config.toml
d_model = 256
n_head = 4
d_mlp = 1024
rope_fraction = 1.0
init_std_up = 0.0311
init_std_down = 0.0
beta1 = 0.95
batch_tokens = 131072
dataset = "wikipedia_en"
MLP neurons of a small language model. Each row is named by its layer, matrix (gate and up: input weights; down: output weights) and neuron, and shows model dimensions 144-239. Each number is 500 + 50 x the weight over its row's rms, rounded and kept within 0 to 999. Numbers have three digits each. A neuron's up and down rows have the sign that makes its largest values positive.
Before each neuron's rows, "fires in" lists the words (lower case) most often at its 100 highest values on Wikipedia text that the model never trained on.

fires in: "on", "in"
L5.gate856:552512476435526451448518547551551552427573438561528506468598421466507535509471561419472496436427527538523419548432548455463548505550504443539547601527448488556501532597554436537478538490539494504573608515417509516446515591504472483450463559432511556442603585485485486514500529511580390471
L5.up856:459516494471542539472429440495525450415634488463512422453523392510502504591457598428545484493447525489558425564534432544491482521525497403577494441478487473601577495430510469503540477489483476518498597578403478549493513600528438487490448519526448507507534635448519515529457579466567490482
L5.down856:500505559457553562589464532493495532430544479540502481470563578534516484545468632469516482510490575552561477518489579514474542562451516535577413526552518457581494516572566508558494515572528543540396519492461543516422502480505536547546473533475478476455567573522490485528479543529502481518

fires in: "united", "county", "rural", "northeast"
L2.gate704:487577581376448467420522565515528538496494482478579486512537420513510579473451541596505470466600443399488477501520477553497454447451451539485571432478603529484479463482549518481515481515554545530500505469437451555574549487551476584532494499416581585501637497508468584430547442481557571567
L2.up704:568523613556475427476473524520573378478456528548501490622516416438532613538492480541502528439497523477529510498482442451445544543559483520499526422544539497526470422455531546447489483480517451525500441545490395515506502451581540419476512581446455477602473446493501586472546442445547595472
L2.down704:503525551465441491454558453532524472516472495544435524556523484535563513416428511549499495509620496465435501482548423536574549593527515475525533484479586426486486401501534556447485492414553511580542418484502502489588540467546510559508483530486485497498514499439479568512579449470592564518

fires in: "former", "old", "local", "town", "suburb"
L2.gate687:450559500546477509457517454553576499557545535526394503537584584496495484529601434516477499478518534415560495499389445489507522493630491521504507546524457428513461405443459492497539449450466556617441470412513586448505458498495570493588511446519456525465528487444538591461579431474404514560
L2.up687:497431527507428540533491510544448493508508492550508483542478516550528522476572420499587530549517574460362509519494470456625531562516376529417444523431481442510434478557483456496550542517447519591512381434403494447480531454576567478486556518535475538482499459514552573518500478458484539433
L2.down687:545468502409476615496559370561455497444507513481477554470463473541490508490494478623434576526423531527442452514634518431488536484495370473492372535499442466551464510538556469454564493576475574526518468432486437469523534561532537419506531405493485564493511529523485519445516404478511546454

fires in: "united"
L2.gate808:482502561515453550497554541469479595521479509530550547513541534502454546566507609577582515496443492481405482510534516493479492511497487518476566482479500556534489498512569568528563530489554457531566549556525633385522526488506429475488529507415519507494648496565483480583471471542387568518
L2.up808:449590499471483520440459587559494587562534484449507381537449471470378554535557519599485513453376546362493451519499515429530476469596443594573492408444515530527454438510441599563507389501440507449518517482536530532525559512595487452514503576409508474597543472470448481507553493513470593476
L2.down808:556517578445459443531481400522525526467610543446407511528424531479492479559465511525495508507592497390504550550418561413464531442532457515572514449506492560519495579546502621535462509477492423457440577544422477455491499457480510442548476539563548533496531477596428602527391468522495479493

fires in: "she", "it", "he"
L12.gate926:483613447425507496470479555477514519498577501468595502488516384551450451528459452562511520503449443592430569475538460529560593546556463498577443550473487394501455474448439407509488559498491515532496556459549478400530513554534573398431530472426550440579508521460459611489494467479493491436
L12.up926:486479440456511486568502541474513563551498518543481548463419574554479568463585549522522530489476553494518509475545523501566505482501468477502430472474497509506549487470593487425560503517452517509500482565555594554469610368434500523505451453548546511550420512543484506542444618443556492491
L12.down926:553525518551696502464500542556456503585388505513491590511505506482540424543489497450584573511504441501422496474440483453440481452557523478448482451604438441479523462526469554570497457563504494484485511442530469509496419513494445480477529497461507558493519468425476519514506508457468436523

fires in: "it", "served", "year", "age"
L5.gate1022:467492449517506497452445506461428472493485528507519569600576482471444537524500465469541504474393515613505588469528480404482482445508521499535579422468525495500422454528393501477477517500569462475538456503508498519373596579544482433483488521440527462496502542413510485480548516446490494438
L5.up1022:493456579507500451520475553480529491504596440494410456342470498568506473451464434499545633545372584463426440461462459391490508469521474532493420512523453478425558431425594474538501532476459482524519502509544486569524529481451531483556459413476472468440507515559479396539492598558450509500
L5.down1022:517471460507464513503497527508461472514483433490472482517447565522457382535519444549577539548443468486554420516481531416565567452545475529578536489515465496544389523455557565458547522512552487526579502574505483525404532531438573472546540450377541440455451623490514533480575492523447416413

fires in: "from"
L5.gate240:482484422430427522527481414490493455553521541465446509506457521591407589509494576461468436414454499504509605524478527539494474405551474578388558558510440500503505550531535448671483450439458497420486542557494498464457512498489461478552528435478527470430484551472540476516430502505531451529
L5.up240:596477527533508445622459470439452426520509436404498558580528533436396523495453529475556441569449530509641499537451525498532486458511500511462556637544470522423559532536481480569446525494501515558538498524460506446473501520563487537506541401539537538466473503537512511569407515549557500602
L5.down240:525517508492490507546566524536434414488481628463494535525572593465399531525476597564483533421474504511529473571500558612436502470443438549448537523544481436456697465482512501505488502408488490469540609515449460564568535473565563481414464531586557445464548467512507535506455575513527438479

fires in: "are", "were", "is", "was"
L11.gate655:455505508479492546528416524520430482471492490537535462446519448410466499542461455457387385550438540473497527452515478527584515507516486603381495475476539548490511408451500592533622506532459485550455552624527499564500542504387401532584473472518495492423476496442565544514551535560457479518
L11.up655:504575555479464537546448512531517480521489460541578519573513547480553522554503448427465578450501446471469432573514486475493452534462559437407429534502528463526371501550511501548594524506493465480511548471561549488553603577575457520500507574430584494436536530534527479446504531455595350522
L11.down655:499556515450481508432488481521564530466515480411478530513439499518512495558547551560543544453451479550484460495431489481555465485471501491536522444545526543547554542510482569518492522578439506423583600490472532585581521450462449552519520553594460432475453436506524557410548471468437528462

fires in: "did", "do", "2001", "does", "done"
L2.gate582:565517439480326524471546571389502538481488519530535432428506431443450468479339442420461412593512556474502508472492492492424507493445497532417506456419440570528451472521486478421436480428519566407440471486491492487534570478455476530428504603550499626432614557526517486446474438513459477597
L2.up582:472555550426439476486422489462515503526475461487541461460512419524507412519551540508472460584560620495559497456465512470466517491556540463494416424451406456524518470493559543467544554492542528494493501376520514433460467538474475442445446520543463461413598470475480500436465548571403519527
L2.down582:512486458424515531566574453481554475457479459493528555474439588422556520476447428540489521534535553371507487499618491478475539436442433507547466516447484512422513488428485523482504572455477449516418478555481457565555518409481466605488487531602489568525606552435502461491417445508432497530

fires in: "on", "along"
L11.gate332:470529506505528409445511515412480544491528459440472458575523400510547632590457488458515511440573494453487452470510416448447525451407513519519483475486545515539445537532571398456579534501469538535478502522556486529491475472495544527603465459480513531444550503537425477495446495490567405453
L11.up332:574478426463458531530410466478563426516483493540470413482532485526568553578505528437510449441547461469508501597545394594447461574429461607518470556583450491563471497549467503482586502508464454496523535522543484504446498559459492574446435491482509480491474495455465488506504495497544496433
L11.down332:437418452444478460482456453495535420546525525492537392592616509543522514471489576512508515406343502500582472462526554447425515532523486450498509440595473385511496485480588483455470489492523573510501522565462438467507599522573523483584465530531468517474474497456538492621426549520421450524

fires in: "2", "0", "1", "3", "20"
L2.gate878:524592441554480466506437442480496362524486456521493385528476447476403536496538425458462607424485461462490463519460433484479542440460518445543575459511474509472436519462591500502513484562474502485544428581571483495534521502576625578549452456485481489500464611487542442435493515470516500563
L2.up878:492486506501515550489497443484417538475463536414575443510449481532457415400438589460491493395497511549494475556449489481427529473619430384530446525453543549399510503426552536541450430502494502388569470512508500510579542588562490558555516524442441536486494496388462445430397518448510537524
L2.down878:452511488506428438431519479479500488479519538396508534471508487531490579492523445452533466592501468444543461529540494421579548518484513444530529532457531436600443518472673508462428541589479492573435505435523449565585521547486522502599457535515454452423424468546443486518477554535536487500

fires in: "former", "original", "current", "retired", "old"
L2.gate24:540486543576444509439450515526505431577509494480491403574532444483413565398530454509413503510520540607458422554510564491504542433587410511533467529459523448412470452496524475553448504529393520547493364477506585523508514518548544480497493461467455608519564467398492516494508353623441490581
L2.up24:527534517510503590467475457512461463545514510503585477566524484507401546475481523419420516555497524503493478462436531508566544484537494430500425591409532400494557516475604460535454532558487579480529484433458586452498562503522576433520598411476481522439384477423512531475581447657510555636
L2.down24:519513476497474530410485419506418506593490552487583537566500441560482506450508622494440485514498574532400455483545545514535543440609461540560453553455512422523447508440553416468536494604464507513566465436452577522536491463452603448488582466454532494522413417403492497516471410517477588442

fires in: "who", "what", "having", "she"
L4.gate199:474489510619544537462556409423476495589557578552542474538455457552433515486398504569472512478392608569518573481482497503604483565505405498533418509507524523432426446483465519549539501535456465509507529525501553521476504645518506542472395430445463495519486503364522510428422480486504468471
L4.up199:477496500491460444441481498448478504517434537489536546473482434504556572497395541544483540411425566450486516529496549444536511463476448461484401480428431473379456548591487497547487489568383497506505546522527616498542546557528465552482401475464495509519466525474524443423454398488549455507
L4.down199:369480412562507502480530497497521458577543520547444528463392533470510416568535504503589477528458584481458450367478539493455551528558451544437454491464518453555462492448446523493519589554453477494585514511567543491485471536445513474561446613472457488461469472461560607546496455525544484569

fires in: "where", "which", "either", "details", "both", "each"
L2.gate893:491553565509468553524472479490435471566538514472488558401518509454423533569551457541520446517499531645554457461479518497476562447506470433466495506655563492416423451470525542436502529508504471564513583532458458490497507452470539556531542489499482529555499467443490535579439453437406497492
L2.up893:459457510527551546474467513645543501481521515529463540454514650462454475463512576579543606575412499522449502477517410487405560564451496535436519396505446505471416507517566465421419525511527471489465541548517511427583487538476436529445603460421511575527463486504535477567509549510490497550
L2.down893:502544513512517452511488457509458461579464542504449503495442480439489405618475498524582531480450476547495463448442522493569504475522422408450429531546424515550476457493497581529524397488496464527569458512525476548428621487535523510464516477488652497552537463428516542560560483489493452567

fires in: "when", "s", "killed", "until", "at", "died"
L3.gate35:529441492504485549566520453493489554535504490557526519489454574466483457534441445486463554450491521492556444516575453382418434472462525431455478544497510447557470453570545538516541490509512524429526503477547475348468447494538507446557527519451561480464565472507550553516584487432396533563
L3.up35:508504465474580572527540488511488514479609504522502501538505478520520464455479508461499429537565551413388465490474431498559502526557508508542601552510434596441488491576567479419527437514507354451514593532512530510489480566526433589463461479460468462499447489426495468492477515487512587459
L3.down35:455472508406533503497619520510543487506429467509499497477485523493508356468642489459529471521498448516522583562431529568558543401561557496531443535513505542453523465412503453535578378527541484617527523532490462457417563396381574528498549593579491488454562573524458515465481481460565592480

fires in: "where", "which", "taking"
L3.gate276:502529472582525427523511541530538549456422464448432467426553487612590486534425566482507495469486522527505481545562527536471567463561491620463443454540555418595510513519539632419530583535486425651635546504510475484613472491465444426572561454485511510588434515449481511483425523426510519467
L3.up276:505532474615440477504511466479453483499450394475428480498476472496500438474520473469598512550431515482415432412500497502476622519550477558448443461550493507483512474491594626399548477475417412517532537526520455539519479502463458491589627423498499493580494540462555489496434547527516591497
L3.down276:569524456474414400476472490514477526516452423532522505471497475497491515569535538577526494460490522418502575460492527524549538519498482476371452418534427469592471547424608504483476517532523454604527514460529477471493480420548550468504481518525533570616516502397486464479529539487516497575

fires in: "united", "american", "aged"
L7.gate551:577467581345488474588482522479453547479490507488404572459533574602510466457491560507435485434612471564478435484517522447583557565467474447453549493517593540533413590526453466500489584414503430484521505458487497510545502510505468490486434527541524579512608505502511446539411444427589609531
L7.up551:465524538544516424540455492538456524493600545502566406463546617556527581521448553596482452564560534468574575542501489433413555493487436477471541519540492482509515405487451570530537506473454545563437475527505564535555509469572465473489498475398448569493539454468533470507496526571495629530
L7.down551:485449501561444527453474470483431534519515529468627470508506547453547483588453464484508429487487435441474514523540450523460483548537519502402503443546542499526516542535412510460453447480467477497466569510509459492569476544504410484485507483501513557530466595508589537531469498541540567561

fires in: "left", "red", "front", "blue", "right", "green"
L2.gate969:549533448444624567497599527465533502449488545439537561529577549480494610455499531472494476494499500465482572452551455517472477511538466457556438523565500472516507547497499482494475387493489409466552496451555539532569480552504455583485555491488488540390465518416457404528437472437518519568
L2.up969:538499426515512537446375579548438465419520461457494512542478555421522501523568521475537484458455542548447433461507527514378523563455533525445440448490366464460349503542475429567457469439429520464514490484490500505496522511488428405445520459402422442405470477468402487468499500535475526390
L2.down969:474523497532530459538562558516428465523519521475474454446602469414505556447514410535545509435506532497428539480533507581483516519491470538515408522548540493592479641506521497525560401492454472491643513403472572607549532521530523510483510489428535576440493511383539425527480532515487548512

fires in: "of", "in", "at"
L7.gate908:508537449466568522501571536557463485536429545517605443527478491396562553446451525485499484502581449537433604428522504467487448570523424469506511558469548513498488471479539525431497466413584516541543519547430541484519508513510550508513488432489545451424500430570457447528598458545443515455
L7.up908:533600552532428552492616569573598493574456504426606522482561529544447605428474452508510543470573479533544545524516479488446435381490538450488389438504557448453512510534556510539501497467513459503507526437515592593511583410574540528569428500456455501454527461527507548479448426494436487526
L7.down908:548474511498618498548540505512490455470409534459405528557558485467563504492484520562523402422472471589478496467514578491528549553584445536468490569479586487504461514419439563498502473497485520596476529425491479467429467521593528486491486474505537456441557555546480462533429600450514423400

fires in: "new", "original", "former", "entire", "current", "satellites"
L3.gate510:511546506441498547469532428508476495518406511580472454502591504482572431460495559437458474521503526484393549543524510509562523386472583585497507527574479471487536481511519443538536437520461509528507437493413499473522521564501460437397487481483324546570415492510531545460554509457450514589
L3.up510:517504536472544544485506456431494483531476562459470503461544476369510381492517557467465491524477587447379403450528551490605549430490499560499522577629536474475500458513497410520519369407482540524515444473471456504484500521502532405464467495462412548557421455474545544530581390474521525550
L3.down510:508521523552510581523519479488516512531400510559526545495512519553476447507569585507407509464516537509423503509509516534459507423517478606442490470531474383495454478507637415531561346482468490510505409378447512435475454500460526401476589442463470457556558450506467492495507468488466536492

fires in: "united", "town"
L2.gate810:515499496503456483518369524553476562555481470530487540450537469437510497525524558592461503482437507491542425448424537427494457466537459515502500439509519442605445561548551496544548510525446504519484483490452498568459604554497497435488450556407468433470533492543509466536417394464536609481
L2.up810:476457507537537471530419541629464467536485546430632499524484509469516486497491552624520548503553516480390465485470571446518543518431512445492525525606507528512446528517406542487385536497473499528563516602600494507422579518460556442480554542441527573452516494528469503497553491486566518560
L2.down810:413518596499549500435470475640473535465508519442530494513425499543484432508464588580473416614592403435449490483440514567484605497377490456555554442531478444563472609457460522549491478494417455522522464496476474443471606524420558501525473520458465536487535467471430492496489422507534548567

fires in: "they", "both"
L2.gate486:583514488479459518348510477525489490515597471597500499481480551488468502510483487609499462512445505512534587448491482442492463490611585562493455490596515574492558539417461388480469448528506521423513438575470495551484470525389505502474579512502522464455427460521543480588485514578470529532
L2.up486:468504458533485531426506531518518479502565454570496580503483484479441484512462460553535537504441470461587546513440460429492509549537507571477407431516495513489537553405528425461493483575458553431484540510529488521369491492486487478450618528446494412510567434487622470441522568502465476465
L2.down486:569506526545490499438498385490405468530547529551550474414476599493526455494499529526462517537470524557499506468505529555466460497551478631466519518581504525467576535519431468494488539483523459495402564430484432582552535515553548479495494556485551490436368485506539547548565555538548500478

fires in: "did", "do", "if", "does", "978"
L4.gate499:535524579518535454470482491484445507501498471518491495565560438455453438460498441457534484479510581511479453444519500547530525514516431458489481466542497577558613523472421467555574512584460440510458443485464537524475491581521504601518597512483461547484555483513547544491445576557484484524
L4.up499:488560480496483572540629500499476485534429469456528481477420475490524450464572531506500565568460521402524452494544393441517517492442469546488463503569478467465405516562535555477435501480468388470483424442500500492462502615481448489499525531424427496508590550417509478440501529501530488525
L4.down499:437444535456399547494543539536535502483490537616436515465437536519461465437513392520580484502544638489462480522519481499515470570430456435505460459603476589545570526470528478462497535484428498483508536504420443506521533521578457608573503517514501553525492487487559485462397601594487466547

fires in: "at", "atlas"
L12.gate15:552550533487508469482446502541625517559525520591528498611550488529407489487472512430568484477498545464596537516479503398491425492520529500542544558522469553600540534474531501550468445385483506443578438561531405453422598553429509525498563497543453509478444470553481557534504379445474542492
L12.up15:611519513542480509547481471544522558459477535509506533588525539452495422482518625500589538400551545462513470559551466514432461553572547488501537459501523439550520575520446512511490532470438406473585474468525422546496570503560513549510446513531550391481544541516509396498576449591435485554
L12.down15:454559591528555467626473474524490496578547608489543508526460490493470425511487446479460485559495523547549573526464555405524476583508531448575510535495465474516555409464441449531527447459490491494481543597447448523449448408435412574472463520535484451493510512430495485523542436481470575412

fires in: "it", "she", "he", "its"
L7.gate688:429384522483419475540472460505626478449508478490496541453605583502467521526506492459427584554506485469477460499460481463447487464587487462648483542510464460511553489493515514471507471518492544494555539539504451497557529563493441462524503483497457462553529485540521552495566445567533491508
L7.up688:385495419412489469573519579534560509499526492541474454441592508532538571467443548466456512437461542476525535430530486414507503518459528484520490493577518566503522461465458504366557513509539566488473529482408455518557537501473488474523490500401538565551477481451494470445466522502532546531
L7.down688:571481402531596480442522490459492555535478510534586493454520500509583461527480500536547526544371437491533543602552529514405520483505549530456455532555563338572462442543480467541480518519572507494487489516553458399491356432492498527547598464495497480520568432533444581485432488485533460570

fires in: "records", "from", "langley", "hart"
L2.gate863:455564431417528593476520491488540523504457519459448434609494504540465606516512525481485432391492500488532464446504503512516468431452393529490482529574467558502498487478480491563535550541477581551527508569453516456493450386551469534533543429433497541627425537433572446524531569421414434443
L2.up863:505539471489531526418521405545516451449525556479438429530536481527502534501540514542438425538540462525506395464457468504499524413546467506393582496564445520473523488428493508581489561528519492533416449492424421479479380421530465463508525435495577481566521527489539498480577574497499554482
L2.down863:481447500438498512455606555470473491535399504437489475544527539479505520558432549498488482494466611573492466444595447550541499497466431513505580543492516500501534540485507457503505494489544548581516527597330558488450485540574430496467421525464455587561469500474492486489608563524483484446

fires in: "third", "final", "second", "do", "last", "first"
L3.gate179:430440434477576562499476454562497482533466473533473525556555411485481516536535469471427478534515516550420533530443379467412503513544484500470482492452515502505457467568463661533475498528574519479456497470419473552597508552450580608524478535483450561616496500479508495508439529480525451481
L3.up179:404453456483475518510527476529491471554432440524476484574547468516460549520539488565403458494473494547459509552404450469379469511552532512470468555498520456499538433564452552595475386495552549524410459458447456568506423477539568569553504469366518567526478546548463489510384597548492421492
L3.down179:403422555441549467589486443552465441525554479518488619531536490442475456475530559476473442448501461477461537588476459509531414594496486515537473543520510516520450560572470548573483501453511549503417474493450523521516518506523439578569504549570550490509453547376491486468421546547561541501

fires in: "on"
L2.gate873:437556543448517529528445488490362425463444450515481489556483540446495492491459553357510516493399530521476484557359473507443520468528571521613485564567568496545538376434486469500450441579478534455481575496494529519529511486553498438510517554473487516520526495435486500500518499533568480528
L2.up873:542449469469551501418433439540430493475465483477440479478593485552518493569468527423484539489463493472503513606460465470469551472562452451538466559567489479473525474508508510412500575514463500472553619550569558545524582471551491479552418455574454495490595542440528596524510531499553492539
L2.down873:505540528477516470445533546530436534520522557496440489557512496550549584609518504419578502536478536524479397566512469502516506516574516525519478483589502551520438392522554484426553544533464538498524516515583489520462506468487557576495443429563418490402527567491533527479410479539508417466

fires in: "is", "are", "not", "currently", "was", "still"
L12.gate974:490488545427511487508548589540565488502489439502511547462475545502533491479517437460505577523509506531515517465531498541563474477437617478534534620447499465479526452538618525526453570560476437505538462488502477521537420577424471534605510533481467398391453480459558499454498490435454522507
L12.up974:387555492486427516482478565439596448484446497488519537529512523596416472554471444482408467473419471509436504485536504564572555547496477513495525487470497522479526466445471459466533422483445573516454592480503478467450513558451468511514491529430450528429480445477523455466458433481517515507
L12.down974:460461499453542450527469439450540597486516563439489498436428410604514544564511510554441523486508499477496439546581524517519462448489539504560488510518550472581542461538485535491464451585523579531477565534437581455569468483493495538549529447545483440393427440502585523444529470430443511470

fires in: "the", "with", "in", "for", "to", "as"
L6.gate453:493445534542469455555574482474581528478515413455449505551470467484513541543482489490340548529494588429455531579468514484613460536509512555490491516451535493505532537565538506537555502502509466576535540554521420457511462632497491520515548519417544569461475544512475433452539592482575512400
L6.up453:494516557517472505530425416490401498563434504468561456484523497348441490447522545470436522474439484442495438546491555446560509462430485575546542487481508446389501541451497523540574548456516358590542517487497466461410488445517491516505508550511505461470425430512538577500485448490548568501
L6.down453:470451594479501427543493496599460497468571503419487577514475412559510477526519626467568560475435533504512526482513532433413546549465517548551471533528578502509532410500413526514570493456478562551580529467524453573492554441566513515565480455447484510538485560460529467484353498443473541486

fires in: "the"
L6.gate935:525475487548484515472528460448501508477511516446653567527460534557506462437487572515378555529498579577507536510525493404509420532544465494510462502476495470513533441534467488539581527527458451429504530515499488496562456580530392549485495503543519526497460480425520590521491554471552443505
L6.up935:578562532512436532429526455485437493555461490595495585465504416412509568416528489458476442392501548509422465484534521488443474544558464525423452496429488457531482546506442440491561480442405485513560449588484548475506531493488478534478440488597542498483494468434528470410518576493574533509
L6.down935:566442531497613451543464408457540494448543519454578500504448517421442550489529614434435535524509505508491436566457518550529566473521552513508545524461527490518498484448460507467480474507548459541622501540551541467526425468481548490574562468477493445521505503553534516576502502500502526546

fires in: "from", "since", "before", "oct", "julius"
L2.gate661:479553521523559474473430495487497521457502407479501444497530558535554513545525523511503425534480553531445536517644516496502563405555542464387583483477481443564600461516553469483595431443463436515548414521518499454549435498565482483463536430465602428594474581543527456513517498473490330615
L2.up661:531520438562611412522507490541505495476494460523535403494473466535462519565557405408490528577479494502445554495528528531472578471468557461413604470498451490460558503457526444508539502411496585562546506544439512423494398552536448492518542421528467457457518555493586543497561494469486505557
L2.down661:574451459493502501554498403492528458465437579410463504478579481565437588552455466539514444471482470552403529415554530528446602492486525574419542482425439513503584421470600495514558515482498475495601582512396554498559562451590504561510563446454453454551570461539499495471455525437514472555

fires in: "in", "on", "given", "give", "whose"
L2.gate71:465533351486523544503532497534538546468623512576468447443445526518544527555468575526524487441477583616449503536465524628533497508577517479525488555465468464500513445487466595506462569463486438455568494403629572470526530491643402465472501462557494492503582523427523571433539535515527461583
L2.up71:563565480476493502434546513504536501506573479500496436389487513532541520460475592454416442492538491535541503540563524587482517474475556518507546605407451485557417520472551537412565534464479434518572535461537515507534573596482475456487463447534506563594498499545464585586492616439580479501
L2.down71:579579614473482572470536518540502480431467521405522498425599518587552449496495613431548460538437477468509414430518493515491440512487459520493517454521480508506518400526581521533472474572421529532486526519542502532431588488443450488529517455495559535507456493599492497578456547499619448496

fires in: "the", "by", "during", "30", "los"
L5.gate771:437490585530409442459509527488438498536436473432548538477489524491440511512508498520518618524512518482495529517442532508548379461530442516419411452492671519460496461436537513497461486464459481574539476443414558567568499534483437562592516552497408396404508494417509576523382547494502511535
L5.up771:575441631491414430483507519476494499487473514493562494469477472367503447482472436463544565506494471549559545588486531556442453460561388514530539493538538401445450533427571518470523567480439466547526525454440531609497442516549492567471542507469487450445413473484455538433425467478514475430
L5.down771:360464592493484513530495418512447455522428405516542487538456447540497517425503604471506469574481526471492512528551472540474502516554526507479516427435488534508523561450440460495475501530537423537519515599477470538534509420405521492479476549534500415521510535389383576617551505502516555503

fires in: "last", "own", "best", "final", "past", "back"
L2.gate496:505433505554621531442514580545548503544477499468382549425526505488530444466520558504538516513499585587437377439540424423469377507567480481488468509451470496483463483452507567482483488551450505466433596477550508555494558536597537426430440503423481552490481427398544419543519446544493510486
L2.up496:489473489560495478509470640438485465595429578483489447470515505499491428479568518494483507535480525482438494444519542537502548509498444533616420528555523478524507544498510489580489596467560524492425483423464438564541515409592480500449474548452454533467497467479527480440395520467569518521
L2.down496:541508407486553427482480475512429468590522511499498468505444489508451469437629519501461511501522515516459546542580522507466458567468532541546419536488502461437520483466568475588511454407537526494442475478443490553529455573536491517470478546509524451511454402503523445454512499516547495479

fires in: "to", "in"
L5.gate646:562482403539456542511477584578515566381463559452470427426574497491545525567491555458494425541496357520454566521548450468488524520541583525517562513453433532536475534449601545507575549442539452546474531414443527474545509577496519489442372498498485473501528534474479472477500567468481499563
L5.up646:565545501510467514516572468505412465532506487498535427499507478455601427484512440493495569421501458444552440542554507539580519418517424491444588647492542463440534530482514534396545512532440481505447535426529504613549596537498559475524398540532514486495450471506492477586540502481544432482
L5.down646:489531490495464470563496439599427452543390439520478490567507438463384443560465531594362434495474476549469546508497523394525528481557499577583473558533525574557482511522444534456451507487449492464476536515510529532468462505477570446428556594528490503512556526559482543504458531491578521552

fires in: "of", "on", "for", "in", "to"
L7.gate517:523418460543460553542406576530477467521430528508563437540637418542578550546435501486550583517436486568583480494590499495535508489506457447488554483462541516449522521511441561520543509491517571565457550494510440497412560483486489567565454443587516548581538519526599560541577482538551484492
L7.up517:472567580459543498450440489531521469503580449425585488519539534517432527517507526518473552441495473468448445553561479469459546464429475492566562517530572444344474470449510469519529385434483487539514486487536389483583561439561542477559480526403570481462516576520437442472550437436582478417
L7.down517:567517511523548442480569545503512492452536485459503441491537562513471513547448495561529420367507473561495611525500466473452505579501533517467393467504545557568484549549501534501531501516433591485510527549627477504457582499528515524565523529461511452610507580531538432439448550573507512510

fires in: "is", "are", "part", "the", "be"
L11.gate459:544555479406492455460445547473551590378481562506469566435427484507505557535495511380554534514553404542517537499489469554440485510440590433527474459488535525524470466514527417451579431567557563608518556538490503482572565460442485547563642497441537525497430479598422556561518493463415501528
L11.up459:454480444481517567442422502523525521489591423504562509508527481537481576357552434496428383508519443470511449400495487543527447463468447535548460505534525527442476533513519562475461427540489456580517502504539559471481495555483558635452474537501465509502580563419525460458469508375438624453
L11.down459:575445438494422451518530491529552508568558548544565582516421390442529422430384487439439479515517533521445506330582511508532470450379507538563584521526509468531541514464438565454424530552502508509558540550443512517562408462504535556519539439507457463470404411564512560467565548559509526453

fires in: "left", "called", "right", "red", "green", "8"
L2.gate280:578502433591451574507444541548530453437433426483484484573526528398448402490512459537464551488493459437456499517441579536478533512451494450565448494586526490569516516561599505450467442522480455434585478454589445557408496595476465467561536507535513425414413453509424495486431500579448439466
L2.up280:535566445482499536499517613443545411438523511439545527555527490374428507426451451596586555445418488483502507429557553550508468577505544495506419618539468502526464526455567497540509451439403486519519542474520482561440397528473468485546505478500508510528565455434537393553497450570521451470
L2.down280:464526467519490585472454582406513479461525510547521417541486526458496498483447488522592542450513527480446452447465507539504538520491577569565323620582440495471494488483539534524510443540439459428555525430565463512454439505528478426518584411492573450589502444434532451521530523544507438504

fires in: "2", "26", "22", "29", "20"
L7.gate974:479477490562408519451559479589518545548437508467545557554459536480501467627470395555502546473429468453480501518507453475554525496460480566604602497443482482495500563535455555470517560456464479508574511340531397558531512462518525562590487500501534544443359492495469488532511587524558452480
L7.up974:498431460497462481566428462516453505537464563469578444540437535499460518472548511511419493432444490461435534516454477449450581470420469466586552526492507551466517392440485492583441468578507512457447558398551562498487457532486461553506471563440497501501478504532527444517432508433523557524
L7.down974:531497494469523480550483460523472506491499526529485491465511615469528530515514501464485530474437460438396490487517447572481451506462536523482481565476422508560471510470524548431515546468597517537578516456521528465541472522483605540446540472510486561437492580427550478463472464587507554535